MLP neurons of a small language model. Each row is named by its layer, matrix (up: input weights) and neuron, and shows model dimensions 256-511. Each number is 128 + 24 x the weight over its row's rms, rounded and kept within 0 to 255. Numbers have three digits each.
Before each neuron's rows, "fires on" lists the tokens most often at its 100 highest values on Wikipedia text that the model never trained on. A number after a token or word is its count.

fires on: "-" 36, "–" 22, " (" 5, " its" 4
L5.up3007:135137132091112123165160103117104136150141085117123134103127107117121155093117184128130133130163134117093139139152133159159083108081137156117136161126140152112125162108165093116113109130118110126139132161157104134094151128113107124114202144061140111145136119114126148144103088133085160114135109111142118124114089102147118120169163163132170131125121123162152135118165081111165143125125148167142124130093146085149150134156121080171121176124130120148108150132114096127127174088137108118083097114119140130126140110059091122170148120128118160120162123115133134123140155127126138124132150163138160129134143113200174120146178140121119109108113117123094118120133147124124079142127103158140098175107175137109105107165123119078111113136157155156125168133192154157092144125127157

fires on: "g" 24, " a" 17, "ig" 9, " g" 6, "ib" 6
L5.up1239:104117150124101100102109124124109134120138135155133119136128132168091143101165120123116180120140126183083130174161114181126098128147159142156118098123122073120112098110116122105104069140121150185141108113125176087125114112149113131105100108151126161091111167120149183119110128131117150126110104138145139113160108094116116156099152171146114113152116133114111163091109125179119150084133123148165157123167165098076139133143154123125125121120095118127125117164123131142104113133094145129135126143127103120118136163146112131173144115120126106121131108125125106099138121154120112148125126087142123183113087116100121146124093110122117119143108167150084132080138091135131095167120157131067113106110132164111086115165103121163103124106128133149141134162098191129131149180121134

fires on: "===" 16, "B" 15, " (" 13, "==" 12, "b" 4, "9" 4
L5.up1427:153120108122176111156086141136098077159118137098099151134116124127137148116117161111119150141078134159126166104116121142167126141135122133140167109138126105106157133078122142122122114141121134189108162109119116117163145124121120119156145129150132080095148086170115102150134144133130125144130152139143091117119109103139124142119149122113102170108117126128155147118101170164092128084112124138090091091158130112137149132115117137174134101117138099106119139137170123135116114132140187152108124106132147106170120122151130144137138135112127110172143103142135105127064143090187130109111135103099142094190151138154111135101143181167096123140105132151162108147118155143176148141110130185113127131158133114118079158136102119129089132178139130132124114098126134152145119139137131

fires on: "," 38, "\"" 14, "." 8, " as" 4, ".," 4
L5.up1908:130127162132096115140108145091125133156128099126128073127112125115130109130138102155116117121139122092126122098101163142147144138123098092140124136116102108148114157098140176114160133124136106125168134136139125108161167132150123107149118148102117092129093132125130145114067136130103099133143150153133141103128133112149161145112134105128115145117165114094176094128123149123106097163124172117163112103151150151093139147079123103120116171113136132142111136126154092086106138124130140116130121107150117127109131084121126165138129121131125146140135098118086140145122102151116119134068109184134142136143039132179123114075160125131131078065092086056106096112136123107120155156168116108092149150152154116120157122141160142137141116128168104114096179155104111173143124144153088

fires on: " S" 20, " s" 12, "S" 9, "E" 4, "C" 4, "H" 4
L5.up2740:111134128159150130129107141137122105132106131078109208153159116118108066126141096128172085103135126122128117103169104116114119117120144121166112097136149105145114139149114136144155118134133118113160122122161133100141123078148099120184129127109101150141148102106143179122158104148167147169092122165122137154103123095111137151147133124134157160140141165148129153126100137129169168099176123158132111091158116156136121122140164116130082164136070102138118171140111170137157126126102134134127141084145107138185132060103121125124138124100121104108110123122145125138108101146112125120148103090102190128119111136123120152112119174157111147163106149133102151120107120092107149129098124149126117145141118127179135145123125109107144088128106142111151128131173156145164169093087091

fires on: " S" 66, "ron" 4
L5.up1216:107124121121171183154112096106133133111143125142162166112151138114117103093120116144138158117148142139146120082166119131129145150122123139159115122162162095182181142100108098163092122117111120093130139098134152126157136150153099114118117147149130119100154098154133143103126087143152169137099118118095146125124122159181132125169144135135128111103149129123144159106086104141133147141138101168113142137164124119089164130098097090124106107108119144093138160160108106158096094104165106120090103126093103078136145118099112140097150166113148105100138099092118146093133161127101156086106100123099083137116144138110138089099128108108097147183140119147105115126106076118118138124141156130126104154141100152099146137121134094110110132160143088123110102112152099150129098141149140

fires on: "9" 20, ":" 11, "p" 8, " adv" 5, "st" 5, "est" 5
L5.up471:119143151146124160127142142124166133132149092149106154149129121134132137164132088122116102157089192143163150107151124101106142136125078138161107126115086164094147161143121129109115093104150139137185122118164097139159107134146126112109135188116135123080133126125094132187116159161125145113100118112138122121098173100168158105130145148134110164138110110133136121116148136144146124141130123150159064119110171154130169154117144127095099134165169122102100142111133155129124124107117155123107164143142135057129117096108159145119127152168133147124131124126094142169155137119112114091138106101095189084133141123131116146148103128121134119128104123080119145116159126116130143133072116137133137083141135143129099131124093127073105156141124147119163115134129129149110077131156133

fires on: " to" 45, " and" 8, ":" 5, " help" 4
L5.up1893:160118126093133151109138084129132069136155131082142141076112138151132149107130081135100116189091098148123167086126096097101144096074148117117135133147115113115119116142118133094145104129094179110136147146114151135151117122146128108115146140136146143120094090145153126121135134113120135137159077125119145082142099142076138141151112167126156161140084136113149122112141124151133130092133127128143176151112125175123103105116111143144175127135133080130123095144096140153139167107146136114144122137172124126127124096097099110124109168127165140141136100099113137148053082169137099137178126116109089132146086167106147159084111123131145100076088118105107114104114109133126143139108127143110114113134153164115131142152142129085151106136118129121128106134151140133135110118135118

fires on: "," 20, "." 18, " to" 7, " an" 4, "J" 4
L5.up814:160085123117161217125115141113168117115122120143210196174126112122171098138101122128108099180162176158089135151126129117125127115141134123117105110143112166116098131075138145118106126151124147137102104117142141146141135096109124123140199076148130102106139129127108111169124108115170145168082136120126155109097115124119132129128136139127122111129119112115151202108160116129111166114095131133133167089148107138126140171131112137141125129139115103082148114168127148108118119149101164110146136144138126153102109134140125148125133119138154084139136097127137119150108147106101146111101153117146161153133128169124123121135162130164115164111120094119132122133139130175103143110152101127111179143132166122131126152089132105102120117135155128134130128136139103081134192096152123

fires on: "-" 37, " Black" 6, "ay" 5, " W" 5
L5.up2061:077166117122149124110140113151126132157110152112118149136124123112148131092088095111127118127135169164161151064124135113185116111108092146144148118128138141107142116110148127101104130156143132117095137125125128093159133098139126159143137109122089121113119114167138113135123091121138124099120163132113095113124155111098156174113128122108137103171129141143138133150151140131142117163179156142136112109083136154071153146167121102102135137135145122111129136106126136095172150153144133149113136143111131092102121097158092114125129160130124138147158118112133123131116143111101136136132160074108146107158098136163157147163118149126104158172157096116138132131155113156130144093100144126151143159144114132100121156137137157103150139149173162131136122185142147116083122138120177

fires on: " in" 18, " of" 16, " from" 8, " with" 7, " inc" 5, " rec" 5
L5.up1097:077120106121137101115109116097133104176143139141084131153112128145152124119096160147154110096166148136150086124132116099138108149153093139124097165157163142093099096167091154148141146135164103143136142143118127149161158132139138108110130121107115132115090131109102096120161127083139133124137124153081092114115108140118122110161121155125169128093185125179105137121165081120150126179133107106136122129082125167112169168170087133103169150115130162165122107113118082090086126113091164139167121120137135136097174112149086111144175116119113120164168109148116121168161159110146170158075133117140093138060200151120116173118133115156143127104136156122101122151121122156136151122121179115115103095161087137127136120148096085139149118096112157128135123129130082125113138140136121

fires on: " \"" 36, " (" 21, " un" 5, "—" 4, "-" 4
L5.up1140:150116135095111132115087160116118110068121129092123172185170092134122165128135155134089142145132103122107151126099123126134088107146115119135135197152126147089147141128111126157165118134141110164122143148099169109109120130125152125102153182100142145126125175114145136087119156123149116154120123098089096117136146146120117129126162124125118130082113131137082132118103142090133092102179119103218132139165140109135137165148134151124121094121158112167106174109130132116128117102092183175137099143080131138143123087140075081122134184152136139123198111112117164053119096118162101122137151109135102142128117080125153138134158150100152109112138135142126102158103156124171145173142116144128115157157121126133137135165155177168147115083163098126164109149185143135103113161138098

fires on: "8" 45, "ing" 7, "s" 5, "7" 5
L5.up2913:140113125144117087123113136144108091153113130134134115110099104106143118159133112140148138089117093099136141113128143109127158153176119118087154130152141104167104096087135082146154150181117134157115119123153144099136132125093117141101101136127115148113153138123195134129107149159136141090110108125152168117125092142111136133129151192126129130093182221129088121153125144198175111170071138092117135150155159101096140094100137163165155162102107165143112109117131171106114114122108117115140116139112093143159136147153168106153082102171183143150113121170078105140123094152123128080162115121104143108112143093131110111103117122112108110145136116144159142120137121080125152115105154120118138137124117144115135115155130153138132116098123092089092116084132103124183140102116125

fires on: " a" 32, " |" 11, "t" 8, "rop" 6, "p" 5, "2" 5
L5.up2388:114143118104120143129139133112162120163135134133183121167147088099136142096151143145096138150136113111205114104083116096113127139096176123142137111150120120088109109109136107114053114114139106156094112115110138129100146122117134133144153160100129111160103116148141123145132142145184110128140104128106119144145171216136115147122114155123109084140121135115115148128124111167126160105143135151134083129109128116157163142131106107096121142108071144109115182153153118118120122109118115106119165120130125098125142134127106102116145131140156109090116108133098119142143099122149108097129118105133130097117123124114111112144150129153098129104097102125087065096101098125126116157093136113121114151123151130140136088144192105120139153135108085093139123141166117150084136185067140

fires on: ":" 42, " was" 8, " played" 7, " as" 6, " |" 5
L5.up87:107136124162102110100113140086111133157128106150130139136151113093128098109122128120092111095121128194167144131115189147110133126124076132123110134126122117095134135112127128143155140173089091139109197123129147127138142138141135097171117134126092133117108157143108119157117181166108112185103129121124155118173084106134148132138082114116121139156132181182119115171101158113130149063112111128124117123133137155121182131159102098129136143101118136164116155158120145130144136100116177149145090155126142125164149167093096128170125126144141154090133134149130098166138130118154162137166135143081126107146144110116131101154167105138120143121117095160150157146105128104152117098105167137104152206133110131143068128150135106100126178164120163137125127077116110142122129101123142

fires on: " Ph" 21, "K" 11, " k" 8, " Par" 7, "Ch" 4, "h" 4
L5.up985:092150161105120123184154144105119101126155150120125156175115128137115117120055124110120104107106119088138158110119125126101101106085169128124074101113119165177155085107133106128114067150158104126128153113074141092138126110116147150115144158110138110110144136126086133099175125122133116160138177183161144088155108129153110130106115159133106075104151170124184121097140169120132154150161135143123123139163167121106142071139128114154135146192128156131115086111140084132091099128126132111131141139074111139184088130113103147116112123108139151097104120114157116152164162111110133119109099148135116148113130110135124129130123122137166150145115135184080112131144136132148150139138157112070139124077135125150126164147137147174116140110098149088134156129142076152111085105132095

fires on: " of" 41, "us" 6, "ights" 4
L5.up1505:100120073121115140108133140112159181149103192096131121119149147109100149147127139138158093118167141133178090143166102151109142142156119135131117135099100120103113118144151150131147133119122044144131147122126111145126126117086106118134135112128128136133146144119125126123166161169123100077107138110123096124210077081126118122152112118132114115097142127144087108128142141113148130148133149144138127088119152138119137122139180156163145113157139114120127149108098102137104106150096149102168132114135133151151121150155116109126167116120122147126166129123089111084095127134146142138136118130139134184137113171165142106157146130155128090115146159119087115164104123156124131150174112132121141156110114149102132101118149159145169127132131150145103125153103131137133111128120117

fires on: "==" 26, "1" 11, "0" 10, "2" 10, " ==" 7
L5.up20:139135155133146155136141129131175119129155142126102124143138105139126152116132100134106114091136141118128108143126140100143125113148141168085153117116112141125135142119099127131165122134152128116135158121114168109119147140133129129150117129143111131147153088123151126142130100144097116139135178144126149142122094141107140112131126179127096129132113140122123138121101112144173146116115145135126109149113115106145127122109113125149156161140115111118095123062124116139136102167145139155163123109117055095124184112132131156130158113132083108164132145051144120148128111163120112104176095128129148159121098135109126116141138146088116101110168029172124104153080120129145142122122134158115177121152155137112130128135092078128156130097093132102128107069120115129140102165112139

fires on: " " 21, "ch" 14, " ch" 13, " Ch" 13, "Ch" 6, "h" 4
L5.up604:123119133128141110146064144130153140145119116095110185151127114104144099159120173122118152095128154100132138084104098114176080151176116153152113111132142098151153108153122127097141160104136128166108122096128099162144162114152071081119159134083130100158124144117090066154134113127151160131110123129108092125145103133113133100105129130080120118172139145175116096092073125143109099135145128111153122122150147096113131121129140124125114164128150158125128127143166099115130091112107099139140150100127122125146161142168138137107110131122124122166122128140170132148133162181111158116132122105112103145182114115111153108117128130120119120156064131151126122143177122133138135099093125096146128099134125161157104107076122080150137133123146157140144151123139074142066125116117158

fires on: "–" 30, "6" 10, "-" 9, " " 6, "3" 6, "9" 5
L5.up2:084130153099100134135085090137150141147143120127107131087151165115112123080141105110118113173120131139121182148134116130064160111110084116152131160127130127139091105118124143141147133067160141104109132155121115143143102146156105152108105142163126139108089103153127141138127128139139096131162104129112111101118151142134092133114117127118135116153139109124109143139113157141101122127096147105110083137123144150117147132082158123126133144152102143136151103152114130148132124088123152161118105109154103138132152130100151113145146142122122113123120167136136107105128110123122113092094113104134114131105143170148148128132135130175127137088107136113150123090108123184140151151144134176109132143113130115082105128126140158114116115162174133129148101136072133068131189112102127

fires on: " –" 19, " of" 11, " on" 10, "On" 8, " during" 6
L5.up101:119173169130144067141119131155133146081102143149111132126087115126109105128166086125134128144120086157147136108127158126217119152115110130157109107148128102157185120110165154151114151128139157118116105092162147105124116104145136147187161126134154124120107092129085166132162129129120114112107113135091158158106122105129171104120102172149125195099101151104112152130154131152116140133108104133128090127105127112112113175171142113136141120093167175129164133065105061113132138165132122158137135098082080140124104097167092093159109125124142112147123157097124100132145135100107118152096133085134113142128107166098112108147129112123092105155109110109123123147125103123139145091154116118132147114154119110152157162092130090092110127153154124111137099165102142149151117120099116

fires on: "'" 38, " and" 33, " when" 4
L5.up765:162126158124099121153097135100139145113104132140160086117131125151097183099130105112103125113093122101119174114111096135163148162130152132133142135122116150121173102160056153125159152108097104118093130167102059172113162127117148096135148128146108139123119173134164134125123140087136128095154098121149131118109120112131106133137158132125188123182125177162094119096112157098163113110137138130143135124158095127106112098138152116151124115129125132110092104089065126131157192150079097122148130142159130125149142119135119153156151127134127124090121120156098085107116150100088156073103117153115152177147118114155105133122110139149141151118158122092126125124116091135125124114145133110105124116121144066138137099129121139083097100117145096131103150127109146131143115158158128

fires on: " of" 12, "'" 11, "ag" 10, "body" 7, "s" 5, " Time" 5
L5.up1488:080140131104121116107109121108164126140117128102103116108148084143116113160094142121124117092115107131111119137128133167148114148115148152105140118070149204111117085145122124145148125090152117138127134176130152145155061094150114119147129131115088123145182134173112105104146156128146156092165120121123125134134130150150119129115105128135064143147157145121134126125156120146108165149122122118143163121120115148127123080131143103121123152116119135125116128130162054133147126142114113116151151153091140166154109123074113148151133078132150173084136095075135147103124118167095126141133121138104099111121146139118126157131136195157161160125149127144095145142075138123126109148061143131104130117134108154136156135139124168106145103121154157129113122141148113138117121152144133

fires on: "1" 17, "2" 17, "0" 12, " was" 9, "4" 5, "7" 5
L5.up2051:136144117138132113132104124107132099130100118125129133104151133179161131133115131124168103147139158081127063147152175145112115137105121106155087112159125164147171119162147124114148093157166097095114112101146109068149130100126173115130102143075103174129118117165094112143138111096096119147104158074136081140126115106127118129140122152168118145109090145131112108174118149052161151124152099139096111108084141134179178139140164147168138097110157116095109121125162133157133123102081168158085125104126124125170126105158138156106138130106120137090116131167142107130147097109177152134113133100157069121109118111129081140143099169130148156104119138135107144090098114107115105155087087136076127157161106108130131103119100098117135101141136181110150148110166111110122121147143104

fires on: " all" 14, "-" 10, "3" 9, "t" 8, "–" 5, " D" 5
L5.up1322:145102108141108151126183098136162155106130124113135083168152128171087105135125131093098143137067148122116130142120127141134121099078166144155099094117148152163138094120134132133131115075157157107124145158120116132105120153112140137122136146112149158129114102079116123129118122130163132173129155138127154137130116140085167179146133124112095123155165148166151094090131128140116093108106149108133093112121156107146157151102132161109148115146088138104128150128138121149137135095096152134205113095100098153155139147141126145132129128117085158135139133137161085049072083179114051145107104099120111115126150123115142107085151127111123141109141127122097104142093099147176112138131160129121155118119108164145143114150118149130101101131111136133144148118144175112078128165110160

fires on: " P" 38, " a" 7, " p" 5
L5.up222:164118122102129124100127143118118117167125136104138128094135103081141141105123132098098094147101116119155090113164108114168149115083122123099121095127131123131125128116130102160156154122125073123142095140131085139135149108146121152141121158179157153077107116108139110140142112116138154122152075127139124130154131097155151162104146132126139147137110158186155127121134112094118094097138104169109111145105091112099108161094101130151110103112118112141158128143149085156122132069117105117103110106111134103127111126119115129111109207117102130131172167134102117114112145133095140083106141102102120105102136104113135160107135168113145117137135157150165156158113077143151147122162140141114169127152102141143146143118148139089096138130096136129095143135104120107130168111144135

fires on: "0" 30, " as" 11, "ly" 6, " an" 5, " a" 5
L5.up2615:095116172164163132125100125189120146161123121148090146111162172134118119131088141122150135194134102147154125124105105178108147098149117121136094154148144096106131105093140151128176095119135107114098137143160136106189155140116153134128119118105114124171071098116124141154117143112108127122104132110135136128107143123165131135107152145116071143132150110151087113122097143118078107148074105112122129122137123126133164160141121093142178132134132136145091136160110132114152155118138116136134165114145140140118115135128160136136180132128158099107121099079117148158134141108117134114085128144133124117137157116131086169175068196110148129128097127158152061113099139157126115176152161133098082121067131141143147123152143095118158105147106134169133131134169143159105126100113127

fires on: "." 49, " a" 10
L5.up2308:128147153105117122130136129130106120171096121116159145142142151121115118142131145140146135127172115131121153127064122143133109130134127131131118106139150087150128071128155130107143090138126171109111155113120130140140154160111126143107146123166122144128101109122078148141152166120144093104122096137121091113123153117115116121105169151110143126191174153089127116141125156125124152157118111143139150122111126135121132107107156124142116152144153125140144139154115145151101126116177153117106143162094127095062119096158104107076154120103126140127142113153110130118099113173141104112111119067160133133100082122135158111130173145139168158158125107088100097099128121112137099142078112149135091152171150118165120137111142144138147119157133111093129140178101141130122112114130121

fires on: "1" 28, " " 24, " to" 5, "it" 4, "2" 4
L5.up928:141134136136162144140124157109183134143195094117099162128131067149086195131125109107116109129077141143144136146126160145118112143113128110165105072145096171136105128165140145131133162151125099169132131126142122122139096155130131132134160138160071150108086100150086144120083107118159115163169122121122164140128104139103142111101150079102115133122164148143158132143191135170071121140122145129138127089116112133148090106140124140099103118131156130116162106124115098116137134153144086124150085116140146158113087163126170160118076159095090128103093142128196130153118104120114125131111118131067121139148158108166167157120162170134092112138101118103117150132095144125131098158144117159151128124122086129081138145130129130115151192126182146109138070142154154136086130122134119

fires on: ")" 22, " of" 16, " |" 12, "/" 12, " in" 6, " GF" 4
L5.up1148:094096137157104108133092148130119116159126130142134113157117127177100124090109101126142149115147139163111116065163159118134100124096152130124146110101132157110091151122147112148146119097099077173129155149117171105136142122137114164088145161128123113118126114081090115094127177158153143107129120147147113153098071135126134099101138123104119099091133107125105094112133107098161094179111171129130129142102159127122192124073124139175148094123116129118128108128160129096112132116104131061175197084121119138102111126142148160141134103124156113105084129122111124127115092147154152104089094117134109092174118182156140145151198164100115117120148111120073118167123122135134128126119109110131146072098164156094157166091155126141107132103129133162141147140131105137116099141088151

fires on: " |" 21, " and" 9, " of" 8, " or" 6, ")" 6, ";" 5
L5.up98:115084151127126137105113109117137055135118133099146100109100111132171137152101111108143094124136123123105147132118101118139130116104136078129136152101084137144146124174090123139112113134126125147133128112119116117138147116147144126151136130135109129129110121099130143103131120134158104127127118183166141098135162083078129146104097125128113123097167195118156152118092166139109101115134125122154130096120148132136125140075109157134137124143125113116122144154149110100112112110096105125120106127107142144132131129095114139142133156137169139103153162153144135139136151164110111120182146144138123165099092129139139131165142137123127114120107095095085125131163152136118158142168097153106136144129119153096119150111123139097145126177072194136131098152103128151117129090113149

fires on: "9" 56, "as" 6, " y" 5
L5.up2117:156154114144131174109094098141160143107102100144121090120122139147095114122103108139094095115094138154121129135133078132116140116146082121121129097158063086114128088134122090138126084176126161124138111134126125124168117106164121162152126129115129142128175106130108119154102143101153133083140146142158106074136132126133147152154123152122155143149080166144145186156147135154168118135081138146153100097126187131114091088118128083155117173128164141128165118139124155129145144139130141152087169158117111100150158090111132106141171125125129139183124152163119114119126110161175134132088088115144119153117137115143134108167117144126127106147127136092124128136132111133135129102104154096140108152157144070120155167161106129125110138129127108111088128140145140103131146115143105

fires on: " on" 45, " Al" 10, " al" 7, "th" 5, " of" 5
L5.up196:095091149121171170119094151097157147121136151139117150139170134126089145171114055147096126137082143134158153113132138071095104154152147136097063121143152143127146163098127134121139166128134138104118127105199143109135088111119108123156159106162105137109106147131134130104130149124136139094100131154109135108138115120133135129110151126125160129125104146129145096126096101116097159134154055154116161119102120131131109125114175125128111154147167162106110096153107129164097075147126161140169115108126097124123107149134087135152151137145109129153101162159124109106097129146110105132139134112116162140145115165124142118109154145114058124136101141130162170149160117118075155118064116117105140117131134117111144119102116115171130111125126141117168102095129082127104176120165108

fires on: " E" 37, " e" 7, " r" 6, "l" 4, " b" 4
L5.up672:128146127131177098166135157154111137124085097148104103123130092116153139150109127110125139134161111124117125074107152157150132209116112126154101065127082168072092106123119143130159167143101140131127118144172092108114145123143139161134098073093109082152081157125146161116173141119128137142141117086140109119142108147135146150125115134120119121113156130136130126111110160093154115163105102107150135100120117142150114173111128095105119155098097143144128078172098118169127128106147101135139151100120138122141126148110123162116117122087181116157084089122096153130108127109139117151131143138120159169115127129114131117131148118161143166183094140101123160184122111118156113135143140187122126095110129136150190097090112154135166133134098134125116136126168142124163136113137149

fires on: "0" 24, ")" 10, "8" 7, "/" 6, "4" 5, "6" 5
L5.up650:140099172117141146128136132119136101142134118121126154142104126157152158120127142124115137111107128109111106161129164143139130138173137156131096120112116093128113142174171122102145128122127101167133112154130101138161134118109188138096080142106140109149135153118178136111159133104123132162168174066155106157093101133140169112124108108154110168138165129178086179094149114119164106094100141115107087136147145165124182121144151127113176128126129113123121112143129146130099110094141135116106102117133112121131133121155135133130150095128142125150140140142156128096136081127139144142134110147120135164111096133165137141146097120104130110131129116148088138116128097110120112090112099153134121154090145132123130145111143150108131138108118169124102137161120193148156124154106148

fires on: " of" 31, "0" 20, " from" 9, "6" 5
L5.up1720:151098068141127145167122145137119122093127154117148120087190089145155160101082126130144150065130133106097166110054127151082118117204096101133103120135134108116096132129151124102148134150141117094116107137145145166092107104117136091165169105168116115115148144119113122098096125129120107154113148115137105103125162149137124110093094109171088121107142137116115156143112089123153126090164152122135124151120087140119129128138145162093102145123090145147111079116167105123138125142112147140134156111148097098133180136121180155146138108144145120134100148095101128111101067086084135129124154126119146145115169110120144115141126132110125105103124095149093144119086161113095126127118124130167137160101140177150077143103144136145136131114143114105114123098162142060115134127150139

fires on: " (" 23, "===" 19, " to" 12, " that" 8, " |" 6, ":" 4
L5.up1174:126112157121113111137108107132144128127094149125119158116131120144154135113110119132106083115156104115129093135119162165119148112122120135107141167156154119128153156122113128139146110091183169161117133145141122146118143150164127152131134118173168138104154141142135108126124149122154142109074164152121151118160091164097170143127095128134145140134090139151128158125105134131134120112132125123103114149166124096129134122136106127137134082144173137122114172156131145099120101100142148137101110138169141132119099125090130161123118152144117111134110110154124126090115151129159160135128120150116121137109098115085113127097135178145160093138121144096149137178131093119140130170114124184114091150137126086106082146144136087120171121134149125156161080138079132141146081117121143

fires on: " T" 14, "3" 10, " K" 10, " S" 9, " s" 8, "a" 5
L5.up1205:109153133153107135165114131097126124118093171122155107121122121101154155123143157097153118150100120160113156142105120107166148112158162115181113131155107122094138101188106100165114113110156089152123137170116150123165132102132124103119173189143100143185164098128128141153144109096164093110151129119138156142144163147147123094123154155107075140128138151140090163127117126113115161129120127144100162113096126204110116112126167118150122142144099186115130145161139134149145087152137149134138130116122124113101147114103120128109145150137148113101109164097133159142121167188080125065148093107119125123133151115152158153102109084172099119117104141149125142126146141130102116166153150095120152136156115118119115126145111129125199160114134111116106115176107101147159111093109096

fires on: " " 27, " as" 19, " be" 5, "1" 5, " to" 4, "asc" 4
L5.up1166:126144111161124188129128151153097149090136127130100120170182083134114188111117131146139129135105135113104187111145078114077106162109127146113130120105119114117129132158191120109146112123188129176121130103157126117100101151096091129180100169117129123142150125121157125079137081118147172119138136157104131129136100167139143099111096134153156168127119130153146101105116113118073116147144108129114150097121111119148090141055115141157136120137137133140135132125130088088112143132136173134122138134142137138110134098137151154150121145114111121158138133065165159132126122106166083104103129129138140122165102149144102099090108156162136075138100119086135138124104094099121130107109143162149132118136110140150147112181111172134127108123111130115121113147128105114116117115078118

fires on: "," 26, " with" 12, " in" 9, "re" 7, " who" 7
L5.up3038:141160098148186171118086118136118149113144118111135133143130127125146113147114135099090140137137160076162144126109112145132134173130074120100155149128135081140137088109118133118133132161156099183125159133173120148112162147167141148086152134169123139145142108133161139133103147114151146112096121140152076113103161139168069126124151148145155087117129130108138100116146130123139114129106127173170171127110142132062142123122084107143107133109149133179103126144105120149112124127144165139160110115113136108096149106129110168110114118134149112108115156103094113133082129124117135126136112084100167192103145148115101135148130093140111097127101114127082119112123133162120122132131164139146140129114128169177139080134102112113108103165109147161150083119114118169131098137150117

fires on: "\n" 20, " \"" 15, " as" 13, " part" 9, " and" 9, " also" 6
L5.up1863:088118165139076105141136129138081126131093141148100113120105124142157154118099130092159120094121105097111119125110092164128104160137118156109082134150144116144136104155149157151172117092151112143145163164151142143163126165116118142131148139161115124116119138132194164118132064148140132140142098127131103121117115124133129126172134126171101106130134144140145137081125124157127079120095099132080112137141121081112161178102106104136151135129089120132144129141097177126110114118138150146127158148124145089131105151068137143096164110159132094094119177125127095157114109126138132137095123121112100116187188148079081136142163113141117148149155137161160124151124119116107141125102119170185131111134139103164173173128129107095142118109104134130130110147150115134113125138101109

fires on: " to" 19, " and" 10, "-" 7, "y" 5, " Y" 5, " did" 5
L5.up2533:149169164108125143114184113160124131125105107113062113106105130128139173134104093106071119126114102118139118102158137133109152109166155114127151147176150109175106127089154141137121152146145120095085095144114157146130113149137138162133133161093151139078198114144107148111157108127163116121174117114108138114124119124117120141109114172107149170183147093155156132137135120149089141114174135141140130123129127135174126109115120160139130143119120127165136112113142141100092112172135130116155101126135139142104146117114115170129080122116181146159124129135154163109148120095138140130097109099126107149159159143160104130148123134160123084129119127148093154132087148122129119144123128120147117100124160137059116121095136142095101128130102095138149147156109129106114142123108130

fires on: "9" 37, "8" 10, "7" 7, "1" 5, "0" 5, " Max" 4
L5.up2780:117128130138153166099135141118116129131118119114115115110145131083140117131106098113135140111124153137138078112178118136173132143150142193132127118125126125100153118153098097139147128113141145155076072121123103118098091121123101137121117108117151134139145114139151151122138108094147136093119097117145138110139109110133131129122122178089126147154117145124111151115091165165158087105137144098169160142148073072157075160065146176142141078108143147123154089120125119156103143171159154135148128140117120122161140162089176143133152116174084125143117157084157129121155166155128145094135147133102152114122163127090087127170159149133106173123105132146101145129091128119119159122155121149100173156165138162150120116144150150089165144140142127119176122112102079094124093144120114

fires on: " and" 58, "," 17
L5.up1368:113133109131110105165159131147100115114094119141127141118137152147146142124161052168147113096124072133096124150126135150150159146143142120105113112192145143143140112093101152137132123097098126097109154139153147128147109120149129097148111116123117141117124115116137153129118090168170138134137145111122126082102076128127109137150116125123126154138137133130109130128114144150152175116127132106073157141093148153123151145106089134134116176142123142128108107113113111133129094129128108112162119130142114168100120158137160127154151162076141112132113109107118138093132148119093122130109132110136129096107110132143132117130179186111100180148063185085125139148132095129122123161122137124104140110116130128108120152132123150105142140129142111093128103111122119108111133146146141

fires on: " g" 36, " G" 21, "G" 6
L5.up2920:121114176134124140141119141115094158121103145125129144172137160125128093098137123126136118122135144108121132177112109120093135099141131097141108110090132140154116132105120102123091124124139136145126085140152113114160104110126119115140136121135107117102092116159166147126089112110104134084124109117185119110120090120100111167125099121151102125104143129118145152147102156169053144112094123137146147105072109154067150141145108112140138130146128130133170119086142122089140121109177130141138127121154104113119123110142148108108113197100116137093126104128122119141111091143124111106117133157116123129126121136091107161122120141143055099111132104110120133120139112155163098139137115095093136102155170133136080123159111170123179137123115115102118127146138140126151146107092132

fires on: "'" 36, "’" 8, " p" 6, " the" 4
L5.up44:134143131116113138091136136094143139146113115076143145102124110140146150141099137118152142125158137109135122109108131117118172125082133114108110123106087140165153142140099104136115164144138141169122122111112118120111157140154170114159158107151095112103134168184169109117154174159101130077065085137133128155158159116143157129130169123119108080129118157103087134139134185145098118125141117125134144155135118111144132141114125124149173123121173145146115122135114106158107128106080061107146164127151120114114149104125130143107141140151137111134120130111160113136137149147133130170123119140105118130093100164130123070147099151134106148089095111121097093150158121133148140079144097117072086117114087153179148091148090140162139132085128088104100186132123133108139137111115161

fires on: "," 59, "ine" 6, "e" 4
L5.up1606:090088116125146096133171153160159138124102159109156169138134182114101110150126109124124107146120144134112138117156145134120146081143091191117135145119129138142128127110104119149136134130134093130116109108152112129085148127123157140149167097121120148106138141132150170101133145162169145134073124088163116146097112120143143135182127051139117119135083127130137119120082151123122139141119145108132108154140141090119138093193106131067118120154139171158112096152122129098131156087130102130155100131156140163079128115121135132122127083116093136124128179133112085153142099074139134137126124115134158134136121145100145100119151171114114095123089099141114127138112084145081177135128100114093139140133144143087123146151120104162142169118178140134143124143126113156110195101167141